{"num_hidden_layers": 11, "head_dim": 64, "intermediate_size": 704, "positions": "rope", "rope_fraction": 0.25, "attn_scale": 0.125, "bias": "none", "tie_word_embeddings": true, "init_std_qkv": 0.0398, "init_std_up": 0.0398, "optimizer": "adam_variant", "weight_decay": 0.14, "decay_fraction": 0.931, "max_steps": 8098}
MLP neurons of a small language model. Each row is named by its layer, matrix (gate and up: input weights; down: output weights) and neuron, and shows model dimensions 112-239. Each number is 128 + 32 x the weight over its row's rms, rounded and kept within 0 to 255. A neuron's up and down rows have the sign that makes its largest values positive.
Before each neuron's rows, "fires after" lists the tokens most often just before its 100 highest values on Wikipedia text that the model never trained on.

fires after: ",", " was", ")", " is", " he", " who"
L5.gate365 [ 63 153 136 126 135 136 116 129 176 104 134 118 132  94  73 157 171 144 129  92 150  97 137 106 122 127 172  97 183 172 100 131 159 169 149 111 186 182 132 142 127 108 124  84 183  86 136 118 103 111 125 122 147 180 137  89 159  72  82 137 139 151 118 136 127  89 123 163  98 103 132  63  88 104 115 135 151  74 146  78 137 174 146 139 134 171 123 136 141 167 107 123 162  58 169 135 133 153 135 114 128 127  76 151 145 133 129 126 103 120 175 138 106 131 104 169 130  93  58 116  94 116 108 212 152 130 129 147]
L5.up365 [157 106 135 147 122  82 144 129 167 146 147  97 141  90  78 192  84 130 142 157 128 128 112 157 132  81 121 125 148 135 121  68 157 118 101 162 125 109 136  78 161 140 126 148 112 126 128 113 148 154 147 131 176 163 177  91 149 148  82 160 159 186 111 144  85  57 126 156 106 138  88  80  64  84  79 135 101 122 134 170 122 164 120 170 119 118 118 104 102 154 151 114 108 100 126 126 180 157 114  89 118  97 175 166 173  89 107 132  94 148  98 135 128  70 110 129 146 156 163 122 161 110 106  98  65 116 106 224]
L5.down365 [178 148  53 113 132 148 128 124 155 139 140 163 144  87 118 103 136 179 135 124 110 148 195 114 199 158 173 146 101 192 120 194 110 104 126 163 172 150 134  81 136 126 101 135 103 106 209 162  61 153 102 137 133 159 125 154 112 164  74 176  91 152 127 167 120  82 139  94 142 149 161 157 134 117 109 131  53 109 111  90 132 157 147 158 108 140 138 125 140  86 104 100 115 158 144 106 112 175 116  84 120 166 104 133 140 169 113  63 132 198 140 165 120  80 167 120 180  94 152 102 124 143 163 146 126 142 174 154]

fires after: " a", " his", " an", "'s"
L6.gate262 [117 112 164 149  69 171 171 157 139  65 156 147 128 113 137 119 112 111 117 136 105 177  64  70 117 130 130 154 139 204 134 215 137 108 104 137 148 115 173 141  83 122 139  40 104 139 161 136  86 144 115 141 137 154  68 147 116 168 103 112 171 206 130  98  67 112 110 136 123 140 106 121 134 176 136 123  90 120 193 152 133  90 131 167 176 162  98 163 107 101 122 136 197 147 127 133 161 177 139 114 136 125 146 171  63 116 132  77 108 128  91  89 154 125 153 123 103 142 164  85 112  98 121 138 124  78  86 125]
L6.up262 [101  89 145 103 148 192 117 110 116 135 148 124 129 124 132 146  85 152 155 132 141 102 151  68 164 166 124  89 145 157 130  95 148 142 133 190 142 116 121  88 153 142 130  87 157 164  98  93 205  86 164 110 129 128 126 127 105 120 136 173 115 126 138 136 137 178  69 131  84  89  99 140 160  96 196 133 115 148 168 114 146 179 182 136 193 138  68 175 168 137 195 134 130  88  96 170 108  89 106 108  96 150 155 156  88  57 118 168 115 112 136  97 180 185  99 179 119  86  79  56 142 132  67 103 115 102 115  91]
L6.down262 [113 124 149 179 176  85 136 180 126 148 163 156  91 131  90  83 148 165 163  46  94 186 133 117 178 200  83  79  80 142  83 130 149 111  91 132 110  88 127 106 105 136 104 137  94 129 131 111 132 135 111 101 101 184 121 110 102 138 183  99 152  96 158  99 155 125 154 133 110 163 208 123 102 139 127 109 137 122  83 116 130 143 175 158 127 130 126 197  96 127 105 122 141 166 132  98 132 123 138 151 115 168 129  84 106 128 115  62 122  64 115 148 111 107 132 110 126  86 158 190 122 142 181 154 113 153 160 108]

fires after: " E", "E", " p", "A", " |"
L5.gate85 [ 95 109  91 127 150 139 104 133 159 189 120 182 175 127  36 133 139 151 176 161 142 126 131 103 136 201 122 136 127 186 113 105 118 168 160 157 180 175 100 136  61 174  78 144  95  90 132 163 134 171 134 118 174 125 122 149 179 103 103 152 108 118 171 100 186 126 113 148 201 195  88 112 106 159 135 162 156 140 164  95 107 171 140 176 144 160 129  89 138  34 134 144  74 146 143  80 153 165 113 125  92 112 113  80 166 140 176  96 114  85 104 167 155 124 110 114 126  74 162 136 124  80 135 140 170 124 133 136]
L5.up85 [144 118 112 125  99 114 144 119 131 121 143 142 138 136  79 114 172  91 111 173  76 105 105 186 131 129  93  91 167  98 124 140 125  89 120 142  84  77  99 140  76 125 169 165  64 120 160 131 123 169 157 104 130 119 135  94 119  99  97 167 178 177 116 127 150  75  86 149 161 159 182  96 120 123  99 144  75 167 124 113 125 124 118 196 134 150  66 138  84 105  78  71 103  91 204 126 133 127 117 115 114 131 122 123  85 111 166 166 110 214  92  81 119 194 103 142  93 122 139 158  54 161 127 125 181 106 130 157]
L5.down85 [159 123 176 128 153 104 122 121  67 136  72 113  94 159 127 149 105 108 130 102 186 194  86 188 132 135 120 106 108 150 168 131 118 141 144 133 129 103 199 104  93 100 140 175 177 133 183 126  98 137 147 128 166 114 153 162 102 119 204 128 137 115 157 103 119 115 115 161  83 122 117 112 104  82 129  65 120  98 106 130 114 125 181 103 129 101 114 164 165 117 135 116 161 189 114  96 135 138 154 150 148 141 162  92 114 160  70  84  97  71 109 107 130 112 149  87 126 123 133 140  85 162  88 143 114 171 132 172]

fires after: "\n\n", ")\n\n", " Genus", ";\n\n", ".\n\n"
L3.gate603 [203 189 130  76 184 175  86 106 120 172 107 127 199 118 147 140 101 130 103 191 121 136 139 117 115 152 145 126 159  82 149 114  80 140 152 104 106 126 120 135 126 136  91 112 162 179 111 128 137 148  66 113  77 151 186 114  82  39 124 110 152 159 145 153  97  88 116 140 146  78 149 103 118  48 118 172 127 111 152 124 174 127  85 122 149 164 107 142 116 122  54 156 125 199 156  91  85 157 177  90 170 140 117 119 102  32  98 160  51 110 118 135 139 127 137 125  96 115 104 160 122 116 143 176 151  71 132  85]
L3.up603 [176 204 145 102 173 169  91 128 112 178 110 147 124 124 108 128  93 116 139 212 134 127 170 120 154 158 124 126 117 110 180 144  67 130 147  49 146 158 162 113 160 128  85 128 154 149  77 113 122  86  94 122  87 156 158 119  85 125  95  77 121 119 152 152  95  91  93 128 151  32 150 136  70  60 160 131 124 142 144 120  93  85  83  91 150 174 119 137 163  72 114 125 107 161 115 113 109 135 152 101 171 148 157 108 117  91 109 113  59 114 128 148 180 140 116  76  71 135  72 113 115 144 119  99 123 157  95 100]
L3.down603 [128 118 162 155 138  92 135 169 127 157 159 177  76 143 131 128 113 139 127 133 172 153 153 137 121 134  80 100 140 120 209 117 104 106 139 163 173  97 146 135 141 117 122 187 162 155 120 126 141 113 118 151  95  93 135  80  67 169 141 122  51 120 130 137 161 148  99  86 137 115 109 177 133 153 104 129  99 147  95 146  81 120 148  90 123 107  94  79 107  77 160  71 122 151 157 149 102 116 128 184  89 124 168 116 153 122 103 118 146 120 134 153  75 160 100  89 140 100 130 124 164 129 153  93 151 226 114 133]

fires after: ",", ":"
L5.gate49 [190 117 159 117 121 102 104  75 120 127  93  54 164  99 144  88 158 130 192 134 114 166 171 128 168 141 130 173 189 147 109 157  85 148 118 121 177  44 130  94 143 168 105 146 175 186  99 106 128  95  82 137 117 122 113 145 134 126 125 133 149 143  75 145 141  84 145 204 110 119 132 129 199 123 149  68 139  84 138 124 147 133  64 122 173 150 125 182 106 120 128 148 135  96 125 128 127 163 156 157 118 111  76  87 119  58 204 165 171  53 195 146 141 112 108  88 129 155 122 203  98 129 130 169 135 124 169 124]
L5.up49 [135 108  75 110 138 155 149  95 134 133 140  86  90 118 134 128 153 154 124  83 179 148 117 131 183  84 118 142  78  72 150 169 127 155 139 167 150 135 121 100 122 136  99  61 139 155 113 150 137 141 140 115 176 125  40 191 100 192 126 173 120 169  89 149 157 121 146 193  71 144 175 147 118  81 161 105  92  91 177 138  72 135 165 132 180 139 102 131 198 115 132 111 157  97  94 107 123  84  75  87 108 200 103 195 119  47 149 158 102 127 134  78 110 142 129 111 139 121 150 112  79 112 101 158 129 129 116 137]
L5.down49 [121 132  74 116 114 137 110 158 142 132 139 137  94  86 144  81 146 139 156 140 151 110 160  97 127  85 111 158 121 183 155 146 164  52 121  39 172 177  72 155  81 163  85 143 130 142 141 125 136 132 122 168 194 171 156 202  83  98 130 130 161 128  91 116 143  90  55 143 101  69 128 125 125 141 126 143 130 130  96 144 107 145 137 161 153 119 164 123 136 131 101 169 135 162 171  69 151 104 142  96  93 120 122  95 100 117 159 183 129 147 151 141  97 145 148  84 161 115 164 154 121 154 139 121 151 130  94 196]

fires after: " un", " cr", " r", "un", " P", "=="
L5.gate372 [161 157 131 136  77 151 158 146  70 129 114 109 189  88 171 172 174 137 124 117  83 129  87 160 142  92 162 142  45 202 111 141 137 168 111 143 111 104 136 150  98  61 158 155 111 142 162 134  99 167 113  67 117 146 145 118 112 128 130 121 124  47  72 161 182 138 125 165 109 169 156  80 190 156 121 153 125 141 162 132 157  92 140  44 144 139 193  94 128 106  83 113 187 170 116 137  97  95 182 102 171 111 116 121 106  71 140 123 111 168 166 107 165 153  79 132 161 158 146 109 131  56 160 148  90 137 148 110]
L5.up372 [148 145 118 123 174 135 126 135 179  92  95 159 116  77 148 152 161 205 127  54 111 144 144 120  97 124 122 139 145 162 167 161  71 138 145 107 180  99 132  71  92 103  86 140  97 143 143 109 162 154 110 150 107 150 149 146 136 114  96 118 179 177 122 160  60 157 162 124 158 135 176 154 129 108  75 151 116 116  61 141 104 100  82 124 144 132  96 157 122  71  77 156 137 104 129 129 183  88 130  78  83 124 142 123 142 132 193 105  91 111 169 104 124 117 110 113 118 201 110  87  89 133  87  48  29 134 124 115]
L5.down372 [110 159 153 168 121 154  87  93 120 133 103 143 116 128  92  96 100 123 169 183  99 128  84 121 116  90 133 185 117  90 163 149 167 103 148 124 129  67 115 175 122  69 156 114 150 145 141 139 120 142 161 117 115 119 150 100 118 116 167  84  57 132  87 195 162 119  75 209 184  96  89 151 125  72 150  89 121 155 172  68 149 111 122 118 168 152 121  93 101 125  84  89 130 153 145 111 118 149  81  80 130 139 130 180 130 159 128  66 121 164  61 168 144  90 163 146 182 122 112 117 128 115 137 180 108 134  72 116]

fires after: "15", "18", "14", "17", "11", "12"
L5.gate505 [128 188 123 150 198 127 164 121 116 146  16  74 152 163 148 140 140 143 188 106 100  73 139 156 178  82  36  97 139  79  78 121 150 179 140 102 165 112 121 174 171 176  97 120 170 113  92  99 158 101 160  96 166 128 153 131 115 108 113 173 167 102 136 150 111 149 138 151 204 165 107 150 103  96 150 161 105 192 178 148 146 142 131 137 108 208 161 105 173  77  99 153  92 139 160  98  97 161 133 121  96 145 163 116 128 119 146 106 135 156 143  99 117 114 198 134 118 152 131 120  92 133 144 121 148 132 159 110]
L5.up505 [ 75  80 146 151 183  77 109 138 121 165  82  89 156  83 109 161 179 120 138 129 124 123 160 119 133 120 119  95 167 132 118 111 120 149 113  88 197 117 117 153 166 167 148 163 124 160 181 121 124 108 151 111 123  93 113  70 103 135 106 115 117 121  95 113 126 119 164 158  91 150  90 157  97  98 145 165 119 127 190  97 173 114 135 132  77 113  64 131 226  66 124 128 151  90 131 173  97 130 119 146  84 128 113  71  80 131 167 112 116  73 152 118 127 121 125 133  83 106 120 116 109 156 137 123 138 127 159 154]
L5.down505 [158 188  89 139 107  99 130 136 104 160 125 195 158 194 140 119 129  83 122 128  86 167 104 134 134 145 167  90  62 164 122 135 141  94 126 124 165 180 151 139 125 178 133 153  89  95  83 119 122 131 101 157 114 106 147 194 134 128 140 109  82 140 126 103 147 185 145 133  92 128 138 132 140 161 116  81 101  97  69 122 119  91 133 146 114 117 149 159 164 174 101 136 158 112 158 121 113 139 135 151 138 115 113  97  86 122  82  81 164 127 121 102  70  92 162  76 168 155 143  62 117 149 114 105 145 201 203 119]

fires after: " P", " Mar", " S", " Jos", " J", " B"
L5.gate613 [117 186 150 140 202 175 151 123 179 148 100 136 159 100 153 134 132 116 103 114 130 109 129 178 120 151 126 125 133 117 145 155 125  96 155 114 133  96 107 132  97  80 131  90 125 126 124 106 130 156 111 126 142 166 132 124 137 155 109  98 131 175 140  73 123 183 161 146 169  83 116  60 192 156  65 161 209  83 188  87 113  99 149 119 192 128 129  72 127  79 119 183 146 119 107 111 178 114  71  92  92 103 143 151 118 136 109 100 122 169 188 168 122 157 141 122 110 126  97 109 112 140 108 174 159 159 110 131]
L5.up613 [165 139 128 219 203 134  66 125 152 158 112 187 173 166 117  77  59 145 134 109 116 173  86 146 129 103 145 106 136 138 117 138 158 140 163 132 127 110 126 166 115 100 168 113 148  99 125  61 132 132 134 143 174 191 137 138  90 121  54 136 109 120 134 151 140 178 212 136 123 105 158  62 159 117  96 167  93 125 115 101 107 140 149 131 128  96 100 140 118 115 140 122 148 122  94  81 113 177  76  83 121 128 116 183 174 129 119 124 111 169 116 129 111 139 122 145 105  74 109 100 135 154 194 133 120 119 110 128]
L5.down613 [196 203 160 130 160 154 144 190 103 118 145 139 149 158  83 113 141 107 152 110 165  84 104 130 192  99 130 125 133 103 126 126 103  75 120 115 128 130 128 107 104 138  87 137 122  26 147 123 167 142  90  95 135 113 126 118  80 139 124 139 118 178 193  68 147  72 113 118 194 138 159 113  47  71 138 145 132  89 154  75  84 144 147 184 139  86 137  83 137 162 131  97  93  87  98 103 108 151 170 102 115 120 114 110 106  96 146  59 124 116 137  90  97 139 132 135 137 141  83 125 113 147 153  74 148 228  93 111]

fires after: " a", " No", " A", " an", "ation", "A"
L5.gate321 [191 191 143 114 134 136 147 111 131 174  73 122 178 101 149 170 106 119 177 138  78 102 160 120 100 102 154  95 157 176 118 151  82  74 125 136  99 120 150  94 140 124  98 183 149 127 143 121 108 147 116  77 159  73 100 125 110 102  86 110 203 152 134  73 102 125  55  69 148 154 123 149 106 125  82 100 151 117 147 134 154 186  82 146 150 134 135 138  87 138  66 123 144 173 111 100 129  66 106  83 163 114  85 110  63  92 114 171 149 103 176  93 188 119 147 153  76 119 161 100 154 104  73 174 167  86 160 155]
L5.up321 [129 158 135 119 142 164 109 144 101 111 134 131  83 150 104 114 157 228 108 138 166 158 127 128 174 145 165 144 125 159 138 129 122 124 132  64 144 153 143 113 179  72 207  91  40 107  74 134 141 134 144 175 145 114 110 157 100 139 138 138 125 135 110 174 176 113 161  71 118 118 138 130 201 113 158 137 141  85 104 137 151  86 144 141 105 146  94 184 125  92 140 120 180 144 146 104 152 102  99 137 142 149 154 120 115 165 112 145 128  91  96 191 134 165  92 124 162 167 134  71 134 123  95 145  91 152 161  75]
L5.down321 [107 100  96 135 174  98 114 151 146  70 152 132 138 141  80 116 131 130 122  85  99  96  93 116 148 150  76 155 157  71 135 125 145 192 138  78 109 121 143 152 150 134 159 104 185  70 141 138  89 134 148 112 118 145  79  78 119 129 130 147 134 183 158 134  50  86 124 184 159  94  62 189 151 119 101 101  59 140 158 113 142 139 142 133 108 120 143 127 198 150 114 159 107 157 149 137 156 141  95 117  87  58 102 135 118 159 130 140 118  84 120 140  70 117 118 141 169 143 100  84  77  81 148 114 160  79 129 129]

fires after: "00", "50", "60", "m", " am", "20"
L5.gate250 [156  90  98 144 103 151  90 126 114  96 139 133 128 163 153 158 107 150 135 135  87 141 105 192 177 191 126  98 149 140 155 117 152 119  87 104 144 119 148 139 164 150 181 129  95 162 122 104 150 135 134 122 134 133  87 151 155 131 134 155 139 176 130 119 191 155 171 165 164 134 188 115 150 135  72 168 129 123 159 153 143 137 134 125 131 157  83 108  93 125 124 154 120  75 139 148 122 117 138 113 119  85 144 147 149 108 204 108 169  85 124 179 104 144 169 131 138 108 140 153 186 119 102 134 150 122 176 117]
L5.up250 [219 140 121 103  99 159 133  80 128 129  81 144 138 158 103 147 110 140 134 148  71  97 149 142 176 104 138 135 159 138 189 209 117 137 105 127 224 143  85 101 151 146 112 118 104 174 190 118 137 138 125 134 135 140 139 157 160 140 111 103 139 119 104 153 112 115 124  73 155 128 205 141 153 131 117 158  85 196 119 143 103  92 141 136 154 111  96  97 135 191 125 128  77 161 133 178 111 159 176 126 173 109 175 175 153 175 156 160  72 157 129 120 101 126  85 158  92 143 142 185 135 108 129 118 118 139 107  96]
L5.down250 [129  68 128 137 145 104 116 115  78 151  86 147 105  64  82 130 120  95  92  50 139 146 164 150 133 136  99  37 157  77 135 135 155 114 183 176 162 154  90 121 167 120 101 109 183 104 153 125 115  96 140 117 165 160 103 131 102 144 117 119 173  74 140  73 105  95 191 145 102 122 105 147 106  99 125 156 122 103 165 112 125 213 132 134  98 170 142 174  97 125 135 169 135 159 121 143 126 110  94 110 117 165 144  64  53 104 140 110 162 150 187 121  98  75 125 113 133  61 159 139  80 118 123 109 155 184 156 147]